{"intermediate_size": 384, "init_std_up": 0.0298, "init_std_down": 0.00377, "beta1": 0.9, "schedule": "wsd", "decay_shape": "linear", "max_steps": 3483, "dataset": "wikipedia_en"}
MLP neurons of a small language model. Each row is named by its layer, matrix (gate and up: input weights) and neuron, and shows model dimensions 0-95. Each number is 500 + 40 x the weight over its row's rms, rounded and kept within 0 to 999. Numbers have three digits each. A neuron's up and down rows have the sign that makes its largest values positive.
After each neuron's rows, "fires after" lists the tokens most often just before its 100 highest values on Wikipedia text that the model never trained on. A number after a token or word is its count.

L9.gate137:524515453560569439516521551466501523498485512439485478502494511501481503492475559464472517501547560532425443537561528624528577510512558538504451435594520488528540516484486532550492494496496453441473524570515489503462486511519508502528461478527438452547404505482472366466458455428527494514
L9.up137:471437451517489428480482470557489486483503514420493451545406513436515499512493431496558488537417536475522507444533526535473431486499487565558504421507516514517500568516549474548505521539462454498438522522477514449514509392515489491492519500515437578491496542566593450570522526444477517556
fires after: "-" 19, " F" 10, " B" 9, " Ch" 6, " b" 6

L2.gate147:500446558545403521486566490481485571463549539536480511570538501477419569443536523499490500469436584447443530414466490463513461476515517484497559547484479479476520471528484434527513468481535469484399490506473490457541433486470537518459512499454514542464521498479534498529557535553529468506
L2.up147:494488489527525528476404548469527485504378516469507534449482496574499526540575542523508489463493545490473600500461480523527378469498569438456527513523518459497572525538498544516511475475470421521508489503550441483546481526553417527509498561456517464544530456485514489482484525444559462482
fires after: "'" 80, "ad" 5

L6.gate275:477429418551433565525533501429489544540500526510463483495562490518431453510418426463463442425534499488467518505570469498509564447448466482473572531484474514565480477560466482512458582514480529499514503527493433496491442495490457526407500437512437481558538480536508532421469492486407500457
L6.up275:440438459578510541531541478532452404536530521526380483475468454528486408490469435522456460489509569494541521487500432509505553525550477475540528541402475554496521439474478532491484513489430509476520474492513499473495452438511458509480462537496395489496507487550534507502505529519488524469
fires after: " V" 13, " d" 10, " v" 9, " D" 9, "ail" 5, " N" 4

L6.gate320:475472517554590540516518517458567495472478453536591494520491459439527520525531453473477547449443506541454461468515514436610475484477514471497541496510499531513516519468484437496507460455387497462508558490544510553429453495465526510497475467431510555534476477477468501482494509527495556530
L6.up320:470462532576549554512490544470533555444423474538596547472486495460557529504538482452507551510483448535471467428544482458521484484452488533547537418476449462499511511529488419445511479486456507492510511467528493555520489450456533531429527540419524496534505484530433486518487517499500539524
fires after: "gr" 18, "re" 11, "9" 10, "." 10, " f" 8

L5.gate147:526455471588544510577526512472521535505545477464515470565498467523543481475499508496567519427478537463511535497520556542472588545404499506490474455494503456543501513485505478469551530431457527482499513476520489555517423507507527487505467434408516558550450504526437508385486508512494446498
L5.up147:499480482585437511429449413452532515500545495448484471530493528471483455505490503510485524487535532425538455476455473521470566439503479544569465441490476447532500503519477492522490526480476461432490518494487501612431470431426549498401474503447510503524448524515581475505478475493494526467
fires after: " n" 14, " M" 12, " b" 11, "us" 11, " B" 8, "B" 6

L5.gate215:565471512465431515558441466478539466486455446522424508463448553504477562469496502447475458448501475527562532480577599482531436485478466502539482499561453544543421438508485470460526479511492440455429511492474545553493524442482577552534464450478419508540455533567497491524541519503458494513
L5.up215:523527519561464448489443435521511519503517514466525449455563480446469428486587492459449508476533464575590411531465488493458466546569490418491526507501507506472452486517454477458534481524496512560544533525456577549528576444489476460548513483507526462506432574580513553487553450532500488489
fires after: " comm" 18, " r" 15, " R" 13, " Comm" 6, "R" 6, "\n" 5

L4.gate336:534421487440469530474585484543508498494438417439423522512481446477458487459520531496426536448469544522500534537486574517518532532464464444505443413502427454570510493524536548496495474502488432481453558568476484499514477473552535456474490485552513453508502486544451612476534585453494484458
L4.up336:444501475428465479471473428521524519523416478509465573491453525429471532438537502528435489512468508425502452495464516469524537504558487507454542475485492520487434437565450544484507477517517470521428535513492455488499502508417504571502508597526533575457439464521518528502570519416412429486
fires after: " S" 11, " W" 11, " R" 9, " J" 8, "and" 7, "er" 7

L4.gate193:480487501438576497512532413493427505446486471548563469481535436506450483534584493458470492511505472500511502495493535524485577478548465400498480440487492550483471515489503492559447457476528508486434515549484488498527409515497489452501424501494491485519362522476469501425585449502517509521
L4.up193:503486449497454430478500502490465538462534518452461476490504454464436536437530435541483460496485446506501485509581526603518480502511497479537504468451580532527459534552556540443529447512550459428506566470486479524532465469451443445510493406601458524460468514567489478483509472585473520518
fires after: " c" 33, " C" 12, " h" 10, " s" 9, " the" 6, " S" 5

L10.gate318:546463513522521553478506568538550464477436489497422463509496523462498510464456514549452548542517526469522482541468534472494475524492478574482502480473475546525497433514412462541581510554530518537517503506539452578553577554506486427471449471485524554503524473404460541534467540547494534495
L10.up318:486457487453508421484548549483468472512491499473506627500497495476528490486485433504544463485497476471538464512499548478495453429470523471517529515506505458581540523512559520469534590469513526423510506458522534494463552495464584419488476378463489531488523531447497536598470524483532510511
fires after: " R" 24, " D" 22, "R" 5, " d" 5, "D" 4, " |" 4

L9.gate89:503483547541582471456469562485440532539484466490487472464500474509478508450518577512497515499524520556490424478487520580518478530506499563526450490436507545485455522500479464475505517522476503464485523493405556548509542548586501518558452514464549542504371541515444479457500533525481513550
L9.up89:453429512495476485499477545511524561459509468426485558524482480454494544461552528542480494545523490492497482485513474517453466454468549528529425538464615514486550526550476509455506484504543467507464518544399549450542602488487556542529522523523470528401443551526463544517487457516495436467
fires after: "." 35, "t" 16, " w" 8, " W" 8, "h" 6, "w" 6

L2.gate1:489453426493452477607401550532487535514492539474524503555500522544511492498488476482566513474512462519487467418453474509444577500434460474481500429507452521535560548512540555480531490505525518499524496417459451505522510451521475454486503489468482451529446505533546477483457579496504446548
L2.up1:440453466508534560536436440471491502462495517484466508519454512512466548517481478496446526514473494568521472503518458430479479525423478448511432428406529475461520482477498541529479473505497569441503501533616571455547475465507544428497589496469518560541454421436468475550462580490488514572
fires after: " T" 40, "-" 17, "0" 9, "|" 6, "T" 4

L2.gate255:455505536504510572515536529467522482414446410507490578567459494484465477456412455416490452537460564512508433404508463488479480531486446471455567493463521518535533529548548551458503511509539488464449506501461467489519525496528600467509481541458470543467447466499493525485508526452520512475
L2.up255:511537505465542485495456538421430440452511438468557523453532497506480437542580430562490482525547537561484439483458537589515468499461538493507524456471515495451555455529544466526536466497526520471505494438474523501600506546493447444500520496493465545465535441496491519495496567560496570483
fires after: " he" 23, " w" 16, " bro" 10, " fl" 6, " le" 5

L2.gate276:578472472480516585495524492538494597539495514443536454483548471450469512424472465463490533485530484493503524463458450536458573539483462551443496485511470479494477497509532513462460476485500497504565557512462548466535501481518546551477476475457465542474469579515490548497452544445528428610
L2.up276:482450397490541521552513468586509466472496480449520448499548435587482486481507538504521449462421500613533477465489454485454505514547507508475499528542477475543519485566533497503508451532543472458548478461581484484507511566542462525538509445501481557446500518516514489546506532469607467510
fires after: " T" 27, "T" 17, "as" 10, "im" 9, "es" 5, " t" 4

L10.gate368:463442468466525471504528431484493392553469450560521509511466478562457422500505522542481538539512523480481476498471469479559509473469502506527477430415509494496420488540490516490557500460467482503511483487494473511553504538430579472475498465391532539512434460500477567474539429464450468536
L10.up368:510528495471461508525442580551602486432460502503481525515491524445508490506440548547488517468556594483514495445474557448474484491498513462531452530486468491503488527541491534463515563493521509570573546488494437532506577472473459447485543467495532457496503544471537567573445527481396536496
fires after: " st" 19, " d" 14, "v" 11, " gr" 7, " v" 6, " N" 5

L9.gate367:436463497576528531544439517479536537452489509489585464572450463510543519426502514479497513468512499522524489532549462452486551528464568518585555501479539522514482498499457470520514496489530492525450525446547473520459448541558417518548545498521477439421518469599461490502466493504492526550
L9.up367:458493481511557453548528596492466471482458491476546407465494488478534456494575530538465462463549485541494393504465549453503511499490491479491530512486510493509438463502482465479415513472476532451551497493478535506489488486510446473503542543446480476488533530509481505510463588520517573464
fires after: " S" 13, "gr" 13, "ourn" 11, " f" 6, "al" 5, "j" 5

L5.gate203:478455448481525502563490443551542502527419510531557558446506469501526492445500492515405477439509499563504541477517490481482470467476481517531435520506477451534491569560603534471497517482540521525626510495547424462526482518451528445504459506487542531530498534505475545466460503438555544453
L5.up203:473536414548519509539448539492517478477500456502552505505522538521534507429515479542421541513531504503463510533585562418530381472508545534477481485497517461520539482471576510440469584475568466528425508554503497484583548509507435446505511505498552517504527555474461550515514488479523514398
fires after: " M" 29, " m" 10, "h" 6, " Gu" 6, " b" 6, "e" 5

L6.gate43:539536581552534504572500505445437510451477479485538479487547497532484548457496538507554487522553547469466469526513497511484500510508424486509527503458499516484497504562504439533496463493561516504592516483564537581457516485531499601509484493466466502506451506400439537445481494481475406528
L6.up43:432561556512478505559563526525529535476464503462507475508548533530568478465575496532495437543487550523507556502477451484534441433501542483503480513476534528433519492543534523525535448498533533518513481491555439512477562507477472549434498515586484518507394436463488528531494486413482412458
fires after: "." 46, "\n" 29, "0" 5

L4.gate40:492489503471525448481437506503439448527493479499554509457518510430516510470560457487468521418471518424545502450541538537536536534561564481496525447471503549522492493476427466474531512496541404560500540492520536497538450480546557591461517421550468529515482486538464493508497548498551515563
L4.up40:576544545540437516527510461545500542509509479527523479446512499494503490554547446513471585556576431468478530477509443514483493462486470496482534510510532514512406477479427480488588455534462552500459513432552528501529498520492540495466497483512533452483495519548597448573576454430524533489
fires after: "qu" 14, " inv" 14, "urr" 11, "\n" 10, " comm" 8, " ent" 6

L4.gate69:588518530448478499548548543544519528498470474414421437524531512469479457494563488502488431453510512533517545517569548449516557564443449522599487520497514521495565449487504473492495452467527468477484553532491519485465513471461555468455433565509487524472489468498494491544524486550511487558
L4.up69:495458566464425524551510472510476500473487459520521514439575441523486446478529563482533436446519443511526464506535557503467496509554466460565562479490513523487491520560493519457532534479419480503542474577521550407504529505448468486442590542467499477443473466449503508540481415504469399563
fires after: "as" 20, "ar" 13, " ch" 10, "u" 8, " In" 8, " rem" 7

L4.gate37:570511461556507541536510441473504526560510484476455521567424475495479506446530508467469461473527578444487544513510539465447590535490459546502447515545489502544475512512502538509485500486513533541410519529527507558535440517429518488514491557501540515471386516478413538491564459555499488497
L4.up37:468462444455552492562480479524566491477537481451506553491507505468495563463592498565475487504563469452528538479499475554557466496504506510540525483501524446477503527589529603410508549521513489483510566562513487573555424499520589489473508477497437510543466552508528552431520474485431499477
fires after: " B" 20, "z" 12, " b" 11, "c" 8, " H" 5, " M" 4

L9.gate38:502457558494497494550493442513522453522483449490536455453451458497513539534498565454484624523569507521481482506502470490512496506489455452549410478501481564520441510506498503447515531573463528480497433524543550501484610533525460522442465540438573545513522496506450532518614511502497444524
L9.up38:501533527526457476535559471432474486450477491515539511467423490408508499505546496495511528465477508437528416579566539465519474483475536484560480484422498536529437526488517546449453518525534545469444510463515435518495563498513465539498520550482475420507563526468500578514618525535462474489
fires after: " Ar" 22, " v" 11, " ar" 10, " D" 7, " d" 6, " I" 6

L2.gate67:514517600540544533575515423624479502425426514526536457520497482542464557472486485467454564517500582503488543499510532478478459608471435475532560507602490482486524492551472491486533492592500480483445522425531486530534466438483525485485442494533465515492468518493446506451538443491562486433
L2.up67:521487512494525526521494536482528440476499521496549488511427506499524539453526538475507418548466472498527511477538468523552572548460460519504492390560502521499415581488524630450525525467487517565498525450519428454514456549428567512499502571458472476471478449508400435492465555463477518434
fires after: " H" 17, "he" 12, " h" 10, "H" 9, " J" 7, "ap" 6

L9.gate276:519505550454500523482450575473471471486489451493420510473508515485502472505557502499516530445441406501544539521539497546436617483427502430515543458521499523482488523525524559509502482536472504506562557498515486538436487486463505570518478500454435549501530486434493516441488461517499490554
L9.up276:554501493420538492494487532473577512486454499493503576598537440531474554529490512469533527547484511534576505473530495503520576510438512530499470447516553471545531499569469465521485513491493504436506543498537479533507478525524582476474489449473426525516493522400473503435442478526495510549
fires after: " G" 11, " g" 11, " M" 10, " cl" 10, " p" 9, " l" 9

L6.gate88:530433535544525496505523507474498520452474430491542438456461540480483511490531502503601474448507520541497474473497513576534555513508433454506441421453506507442504528429479424496503496518509500500478486549510540528462480458539468498441496442515499541530442509450514508493444460491528512582
L6.up88:506529471487461501575532501503513558485563463475498506451479413497522502509564510455531500443490450502519516485460487579459520537510470488530470440542559445438478572480543496445553472547589558509519446470457505411480494535508466469471478517530571510544487484519489489430492510473482508462
fires after: "i" 17, "em" 9, " se" 9, " or" 6, "arg" 5, " O" 5

L5.gate240:552534520448507485496427447456429502520584485455496528503448522535460552541508546512535552553482521450489532486543449472491539554497554490456508498511591521506518478454463426577518419515511516481479578531556567519464439479537487402550505551466503499466492599411513443450547483571428542512
L5.up240:448503529456564502546512499483517456519480541530517501510426497488458508433485503519519460439491560471541536493478497531446438527478488505540488524523518468453524543512483422500558412568477486447449524497558474526551448499507403512575437568516485618561493515466504548427509514428524496449
fires after: " B" 11, "at" 11, "as" 9, " M" 7, " St" 6, " st" 6

L9.gate19:442519477552494512447395542491518447476464409587503489539510528491516488470494452494538531431486537534531455548531494472505510507450438552484450469504437516503465529502508434539532507481547481434489531480473562486517528585494555516469542517424467498529500522506467473507546451510523563534
L9.up19:476556478487556458545464487466516588550470556564505508599487618510466483444432506483513527482521502459480486551568468520503522525484494530515469499562523517572499401522539541508456475582515521533458492473495513521543513522453499511503508531530478490510436490438485464458417506478495471545
fires after: " B" 31, " b" 13, " w" 7, " O" 7, " W" 7, " G" 4

L2.gate85:493515454439517434436504484533612520551496504492474521484476484450516459507477483489531521495495503553488609422519550521500507589439511567475516492454549518452568508542508478493515479468532502460512581486542542396467511449464491440465413451547450473528464472416555481575456541509410468534
L2.up85:570435514455518550455547484533582525490459477483507485442599512536429534513534511460544503499468439559494495521511482508494453499485524530474518557403527526428536501460432547516496457513547469505530515504538551480477446547536502498485401517560566520515463502469472449519506585488501444499
fires after: " p" 15, " f" 14, " mat" 8, " ch" 6, "as" 6, " b" 5

L5.gate229:504503454496510488522434569484524477415505458449481552451450455467539466508459481521573539479516480486483487492592468498500496483435460457529522599520470493536505575445485481490500518506540477496505564538422498566513527450476451522565448466456410554518554569496477519433483482532459534482
L5.up229:476470487483469521530602558433509468519531467441473423423520503473482457545531514439524562552501451461535440536478520521539550540504497481573517523441511522467565510529478529583447462551507467498475523513479477493451524487400530448475523439531464463494507593496556513608575495566512417480
fires after: " de" 26, " In" 11, "i" 10, " in" 7

L4.gate285:471472546527568552516543593476532525491466494496514488469519479513471545455480387536477439466518498532497518555545499478451507512495523457536540482460486469518471527494472498461488495496475474477575436472512499507502472488547401444502431418496519506526465500439460535433436530554548461460
L4.up285:490544589447542522601600532498529511534522524482500554442571491493477544471481487513463483547474519488466509513517508503427503523554493552518603508476482480481473424402499416476471515463545541553526488496465510493522471534462476476551484419454485410570462508485449505522541486568560446479
fires after: " g" 13, "it" 12, "o" 8, " im" 8, "u" 6, " G" 5

L2.gate318:460520527433535518528462416518516506457497479473490443447480473525485521525526488457513468493452482499538460464517548489507531477517472447505553463482563512489521510503485475519444468477500539469536588566579461504503462508454503422488421537457485499489426534544422526432473481412457545497
L2.up318:476534536480459511546477466421456452567477526548483471432528538473486505507531453464512534461503483471449419490478494581518412525521498420423568503467588511432469517424479518505444464506462549546573462510467481485553533540466511520506506493499522459468467506524514524516573574506589558537
fires after: " c" 31, " C" 9, " at" 7, "id" 5, " the" 4, "C" 4

L4.gate213:451468453504537528485542541558414472444478526494521515574490415459437537455453507499516490446505497565443538459503554455480518509530487455486535557458506509490516504549520429484429502543481488453493541540512515468465528486575540462548350468523485513476518505471447521473464490578478505462
L4.up213:429480463543509457444495525542537461488496457562473542472457518530499501507451498605468427544387504506479526555498489510523462500507528531499500558422536513473552513479535523517521436494525516435519489533510535484504474484544510500472503494545490499526514430472520492594454555453544455522
fires after: " M" 19, " G" 14, " D" 11, "a" 4, "ad" 4

L2.gate239:454471483492480527486489518570529534486464452507485569564455480547475531455476551457506523529583525519512516501560468454553452524552516533538505520509510579543543519563522452435569549560522444459487542499502509503585533524470510527535396518477489544509501482434439425525490564465455505545
L2.up239:490547459433537475561428431476518449471433507486525479564403542513462448465486568440533509473486540485542444519484511477541509596524530521507457549525489527554519469522513433512438565615567489495540497461438469527501484523486562522469556515458555543497483446492522524513452512509457529485
fires after: " b" 24, " or" 23, " w" 9, "re" 8, " W" 6

L2.gate338:522545558493555501513458513540547509514548455449510565539599482491490531539506518504482445553446549554452481518578521450458450581481508498458449592487461525496534549472571503526529478497495503506465571553555539426491494532540537491445515495465578492527476531548571428499556610540476513447
L2.up338:511495569537516536444558503552504508453475524504562507559511442512500512524522512428405458525480482468470547495536423535466525464542443537482515491502506491409517472553507492504506507510568469504495486462541462494599468551523508535474534453445523503468487462544463457494475536485552507457
fires after: " H" 13, " h" 13, " gr" 10, " Gr" 9, " He" 8, "h" 7

L4.gate63:500463520518515553483540547454580462502536520453447447488534475479513480476457464495432475575516551524501526457525551479530498453419507450484503584513484532512513448517477490543491516573464539476484556505539495538548441506495506506515424440535458548472529561476457488485455533549467496522
L4.up63:464378481469464471507473445478526472485451502499543541491535546503501418535481501460506479455522520473571521521499470596511530470507434530459483486492494559486523511504547484498472501437510518478470460522541501458538569461522434533453458454537571556526424460519492476543496380505532416531
fires after: " D" 11, "ou" 10, " p" 10, "ur" 10, " d" 8, " bro" 6

L4.gate110:477470492539531537633525534529539514438503469477465470488544407532470487474498493547474558474545569491481526500524538499473507492457447520503491446556473518550420605480493511551448466516434505558538487551510507563508404521466490504498427502466478537431457528514458497480528444544483496543
L4.up110:463481511515495522394408432543534538505472502455498528511462470563473501500487497435502433484575567553469545462449453488501505458521434541515432426525433507511433512462494596511466515485554510505518542540562468473551390491544489512457525448538508494488429501448491493533514470506517452475
fires after: " M" 19, " m" 15, " Ph" 11, "M" 10, " H" 7, " J" 4

L2.gate346:510501529553495539526448467458435493457543480519449550469500549517503484462391566532472512585586530501501451454487504535456506469512397513586461457484485615550513454539443526504509449539467449471493510467528454531510459484463505491514476552496524586470461568440387482455503482480520511497
L2.up346:422552480513406559543517531432479529522465466473458490546480559458518475510540486492505512422468558541527479424469529516517443536486549488526544482473500525512523522450567516489533505532491526523586418479577487492446552546540517525510510532440452500526490502505477506569502528460482567531
fires after: "\n" 85, " I" 7

L2.gate273:469504434554561537468466564584509491450418422478504621555525402472436482512490543466463537486450503511435534468477429524482568499466462514543534494442540517508457546512523534459494464466431471493577487502454546480548478508483419533446435524531525554454485485499492514467500547491503428486
L2.up273:540482539482495503591522503560472520560481510493539443460527501500516537541524451483548565541556509481353512454500517568467582562475479539463507429422468441484466490486572485530480502455466492468589526490510539489522491556477517504463548539443526522515481500627526459472520489619518521489
fires after: "it" 14, " th" 13, " Gu" 12, "u" 7, " wh" 7, " J" 5

L2.gate348:569509484530441549508469452554473567497561556497465463474454454516442510476474497506460513491531496467518577496532496452497516541553474448546584527549523481499504513458514478506519491503554529508479493516479518522491480495494561442456458504554496494461543505448402514448628445458530506519
L2.up348:505420430483541532533474496505466506566482543552480517477435418475489492507442542447497468574532476550454564500496465488522460490607457465498474504442491480474475550509435502412491423489522490461522547538483529502493489535489414562480482460472541604548584475527515504488501551439516490553
fires after: "\n" 100

L2.gate15:478486552526492513481484539446422448487475492515458499477502500486486470407537498547503493480515502484473510504484573471501557556511524560513504455490496471521404507550496472563514405466542440559487466521454471494564441476547532492394499520527484465534448522490437569506454499495502444422
L2.up15:558454601548525498455515483524570548488476484518438563453535497473518452513496452457434590488556471479560470593505494554558429508500459407506475503496462482517504478525530527585499533507489470597523512460481515481547446465410510473485551515538542504499487486490521528473514558496545525514
fires after: "0" 22, "m" 9, "ur" 8, "bum" 8, " out" 7

L4.gate268:498540471429481470523450548537490505478494532607503540518514474560453509466465482440512530487528520527512473469552510495526560578428476567505517498493483435528480523518484462462454483514510465496568534574515443490548532438442504432571490501446528539520529531500445464497472498518493448583
L4.up268:486497499514474551493450518479493486497556507563540473436523554520450460559455494509505512486490535506514521542576498453463457548475547477512513488524468477502509517580468485468431527571485455476492523507467565527509529455546444557523539442425505476561501436512499567556530439505474546498
fires after: " b" 20, " be" 13, "le" 9, " w" 9, "ac" 9

L4.gate294:532443520484619533520459536539487479511439463484533472599497440537445522521471526440498491479470499506452416432541458467464540473481465500490477427504516514551505529562536460453514553505554450439434559486543466543534482506485538513547508473495502530512464466540497503399535515461563499444
L4.up294:495447591550467533457456473465531506491476519547504499553486542496587484578512481524574460584491458475507556572455559522487488448506515414471486461458518402485454552544507538476523509526580521574455488520486487523561450467490547519440532515474541461607486522509464506493510508501515464462
fires after: " w" 34, " h" 13, " he" 11, " W" 9, "e" 6, " H" 5

L4.gate365:529558560533455505497490486479428517499527464517445468469563523467518465492558505517490479480488498478405587482494501534478490495455489509543494564535428540544450521435423519513520565392513567468547513515493487523520417563543440445453533436529503453435547523464514433492527432519525518510
L4.up365:543554577581529515473526540472521475499524510467497506561516472513507535468496553490467545488510505451441504482506538514495518487502513538569515505516459538531470435456549460547513504498454532510488511480420518507564477574502551514456456504487513414452493546448451441399516518490460512564
fires after: " A" 23, " an" 10, " An" 10, "ff" 9, " N" 7, "p" 4

L4.gate123:467546516449545495445524586555538503444484428454450539480552444533431519487529534482459573534470511587556504487523452403466531516507496519460400486441487511517421479492488505530528499502497430537541454520475497451472550495505480508521488467459540474471546457455535435506482472478532503527
L4.up123:523486536500445533519561465533497567490505525502487443463571455525501417543539446478413519518463458508574494560497449469538507571539517523549471499468497533480421568490491463495488399506548498451542560466490491484532519543487555510549526581526497518435469478531457522498533483546463488504
fires after: " e" 24, " s" 13, "ig" 12, " wh" 12, " w" 10, "it" 6

L2.gate286:475484517511531546577470475494507547499470525491490516508512460432488528417445481512517564556520519485453497550534547549494426532442503542517476518424490486479531517477469482528472525524447509497560588550539568609454485513544470588484438470511526539496450445480557533564513543526564441514
L2.up286:527520465520532527494533483491517506522508535486454407515474443493498528435472477526471513514484502463463461485506433557475552487485495515553537493504499464550482556535538541483482560484371447462431491518506494526511443539512429542488501462508479528459419495541470529384477558485517456486
fires after: " M" 24, " S" 19, "M" 10, "P" 8, "V" 7, "S" 5

L5.gate142:575536525534566517531462515552440495451526492543480507511587430512526558510516506559555479470506501547457600526452536461448500531513492488502507482545429520514354485476445499470511476478478521501570503552543576530448512516542515495476559511479499460450514507469488504441560464474584488436
L5.up142:437456567481578476434508552475511535510582510455516524447547512490539544554507472550515534527479514430514565517514432495455507503583474540494546513533473484543525470518519479493479506548496462554541511466413551547522498515554491561540478573498510492472501550585528464442490446429498409495
fires after: " A" 17, " e" 15, " an" 13, " E" 10, "A" 7, "ro" 6

L9.gate139:511400498436484494470528436512540521594458458509510557497607492562495502483427484461471536491480581489469529549506482539486538567497524564490530513527440514516469473525519481543528516533514531503448463587563493509553485476515541459426472449520525489521478433488474438477525459476473446573
L9.up139:488553494558507486529471495524507557542510549547485532518469482458452478471480526484492585383509553410500479510458524607498548479466534487515560502509499474539527503580458468474541423498486469472585538562528490473490524507513573542463498506452559507523432483449530488555455472494475462486
fires after: " W" 15, "om" 13, " e" 9, "m" 8, " E" 7, " J" 5

L4.gate64:577493436526463512443467495472492550433556461501483487499428472524480571511494472464521450549515538483459456488558530435531568546511435434532422591528470580588438451448412479484515457506464483544500509516538594533466453511464512529515496489476457529514587527455470500449558548548447470495
L4.up64:494492524525516486432450540459533424450476496469481405411444459530461549495447481523480471541523504505536572513553482494548514477493512556503474526488445419481530477532537475473484511543525511504487505560532499477504480501543459494495504467517534510415455416536582521485430485455528432496
fires after: " m" 13, " st" 12, " B" 11, " w" 11, " R" 8, " H" 5

L4.gate132:455487477516465452579528550575522548523534530522447429492508451503457478450449548443476437499524467531490589453481551556544567641515452574544483480484537503514527565522500572489502476460483494493533527545536509491483483482577496488534519535460483570511379519459484506453471513482436488573
L4.up132:508482497563528542534539537487520526485449478436464614478521535509452446458526561568460465443478566532579495482474466428499573500506486516498477515445494493475509524472565463546474514487555495532490520547572461514554551517491517544439489447469463472508515486445547459518457482441539431596
fires after: "\n" 36, " =" 23, " is" 9, ")" 7

L10.gate119:448542484491544482507469495459531463385501422377490520555474493411412494556573520438546551485496470457514547461516451511524470563476537520479524515513508508592471484436524488587489556541509527431536524484502495483495488501516488563515510454550477488497527487513566456513534487453524505502
L10.up119:490442468533449482475576514485549478437476492512496603511485487498471540457512429521483507488533516439510446488535486450532465540603448500516535525490473528475475487498540497546549470575532554568484487600493436486542525551490458495449541424533468514477491490501547486477573494504511557528
fires after: "as" 12, " s" 11, "her" 10, "ther" 9, "es" 8, " the" 7

L2.gate55:546511446516526509545478464523475473507474502464481480498557438472497506434456501491412586495494579563444545381566515538589490491490500512500522506519492521513500512532462563559495512494487459554506511512517504493488508512506469495492426546549482451530517470544451614483533533446453452485
L2.up55:461478440501433506552510504461466453475495484452522412510500441552523428421571451522497523523492452515447480411441537508537460467502437497524465495412415539597431562507499508434469495552486463529474496553452477445458536509526471506511480515557515476532518499529478520508437580550526496476
fires after: " M" 17, "arri" 12, "ur" 7, "om" 6, "er" 6, " m" 5

L6.gate211:491524551487458517468528474489599514469459457434425537566407545483420485546515507454569511515471521559490514512501441524508545483500504552486532501518460564505484529382480493539490460496466466524541496534492527496470537521558515503493431487486469499502507424556493478453527469511526494548
L6.up211:465462484532497531544510486452433534513532505462494561540533479500518545470509454454500504494562503499485460499464500508427526513507489471415500498449497516504480509561455551453549438518525510433600521437404477522579564466492501532543481429502504556421507532552503517499538501516474551522
fires after: " E" 13, "as" 11, "es" 10, " Pol" 8, "an" 4, " National" 4

L6.gate222:515479491509546510546460471522558485497489526482458486466444504536461494481474488439465512458551508553555485460531500527541545551579425517476471437527468565588474526498472486512496471498405489486526496545536560571495497459505443511557496484489445505502429525478475523477606511459458505493
L6.up222:542493463495505471518463449540609475546498558511426517487466542505538493501482438492437495485533503541555535507532430552551570498592431510427504434516435482521414562510477494483515482476472462448514528474483504537470507444471420524555526535508465536472436495484558556517525514520460479507
fires after: "\n" 42, " in" 18, " is" 5, " during" 5, " by" 4

L2.gate230:545496517526535532591536489567492498430464515528485459572472471425456510485468514513510555468424551517460478324554542547476515535506434490511501506532460515527479533467458466498541482488499526523499544468524522426443489582475552528476491479467480538486474519464500555452531501486583503454
L2.up230:484545535478461482532448478523459561493490462581554552496484507527444547517457539525467495512527474533436537532537493475459480520538517495526490498554535438509506493498471439449522475500570539587527478412468573491471502476468550485430534504457524432421481467501412458444546484430489480458
fires after: " H" 28, " h" 13, "on" 6, "d" 4

L9.gate327:558570415490473525504444508446541464448394471513499462543493457491477542456505477539470511525539424560488521488488499490491501550487483492518464481577484474550436557515478477571517466548449512467600471480519495564503441563530490537472514428423493513496528508454432453494477456543527517520
L9.up327:561496522422466479462568464526526516503494521493443473452526531502494471573459542606549536528499434515542524501545563522514590532520534449498546408531518460542464472590500506477543473553558512428504480518455493444494585487457547469470497536434437445491591557475471549471516479537534559516
fires after: " G" 19, " n" 16, " M" 12, " J" 11, " N" 10, " V" 7

L6.gate298:468524498477547582541465516580529449505493507482451489487495463467473496519514523493401464480475570504528546529490505476536561525473532486522523431468469485492555548468516506483494547497425500522543522570533440493463464477401484568474437544445524560539427442503500491459482517515519403483
L6.up298:505556488524543492523507478575526516407533520514485568515552432529486435481459464455471456538462465481541500421545473479461533592522483451556475402487572491406533532525421472465529520481564502567513531484437557574447435489451525479469491493487520503472475480543392459487491486562479523460
fires after: "0" 30, "9" 24, " h" 16, " cl" 9, " H" 6, "b" 4

L2.gate107:506546529573531514526411510464533557506489500512496482454521483503436486573464494485517452491586451476549478481468499516516507478532531390540517511476507476489557562520368464509516491535453514508502524487473490563433507454522498522516398494483500501523543523474456543478522541514496503534
L2.up107:496487538525541438537503487396473532478564514478525443477482546539504583493445503487490427480480444519443435493483573545498500497488533501485517521497497544472420476544538575553456495470549494511523417487508460552514492524468494505520511547452522516579550502551508467464553494553488574460
fires after: " p" 17, " C" 14, " I" 14, " k" 7, " c" 6, " K" 6

L9.gate219:510494503471522441568457519467427453436444510529506447507553474552510520506554500473541524492436459541501471492510448554488600488492531515481432509462490451515456443478550580544463515451512461445509521485508470537491532450495466484572409419461479485435501498529500472477472528536576472528
L9.up219:500530530507548532461491408588552484442486500493492504526571462491509528409530530575467435482446513556465541525453511432478552504458496407567501517494512495506532576417573492505529427445561482488576495494564428436472506462540499534462466471467475495510514486538534501511470528508485476537
fires after: " t" 24, " sh" 9, " c" 7, " rem" 7, " tr" 7, " T" 6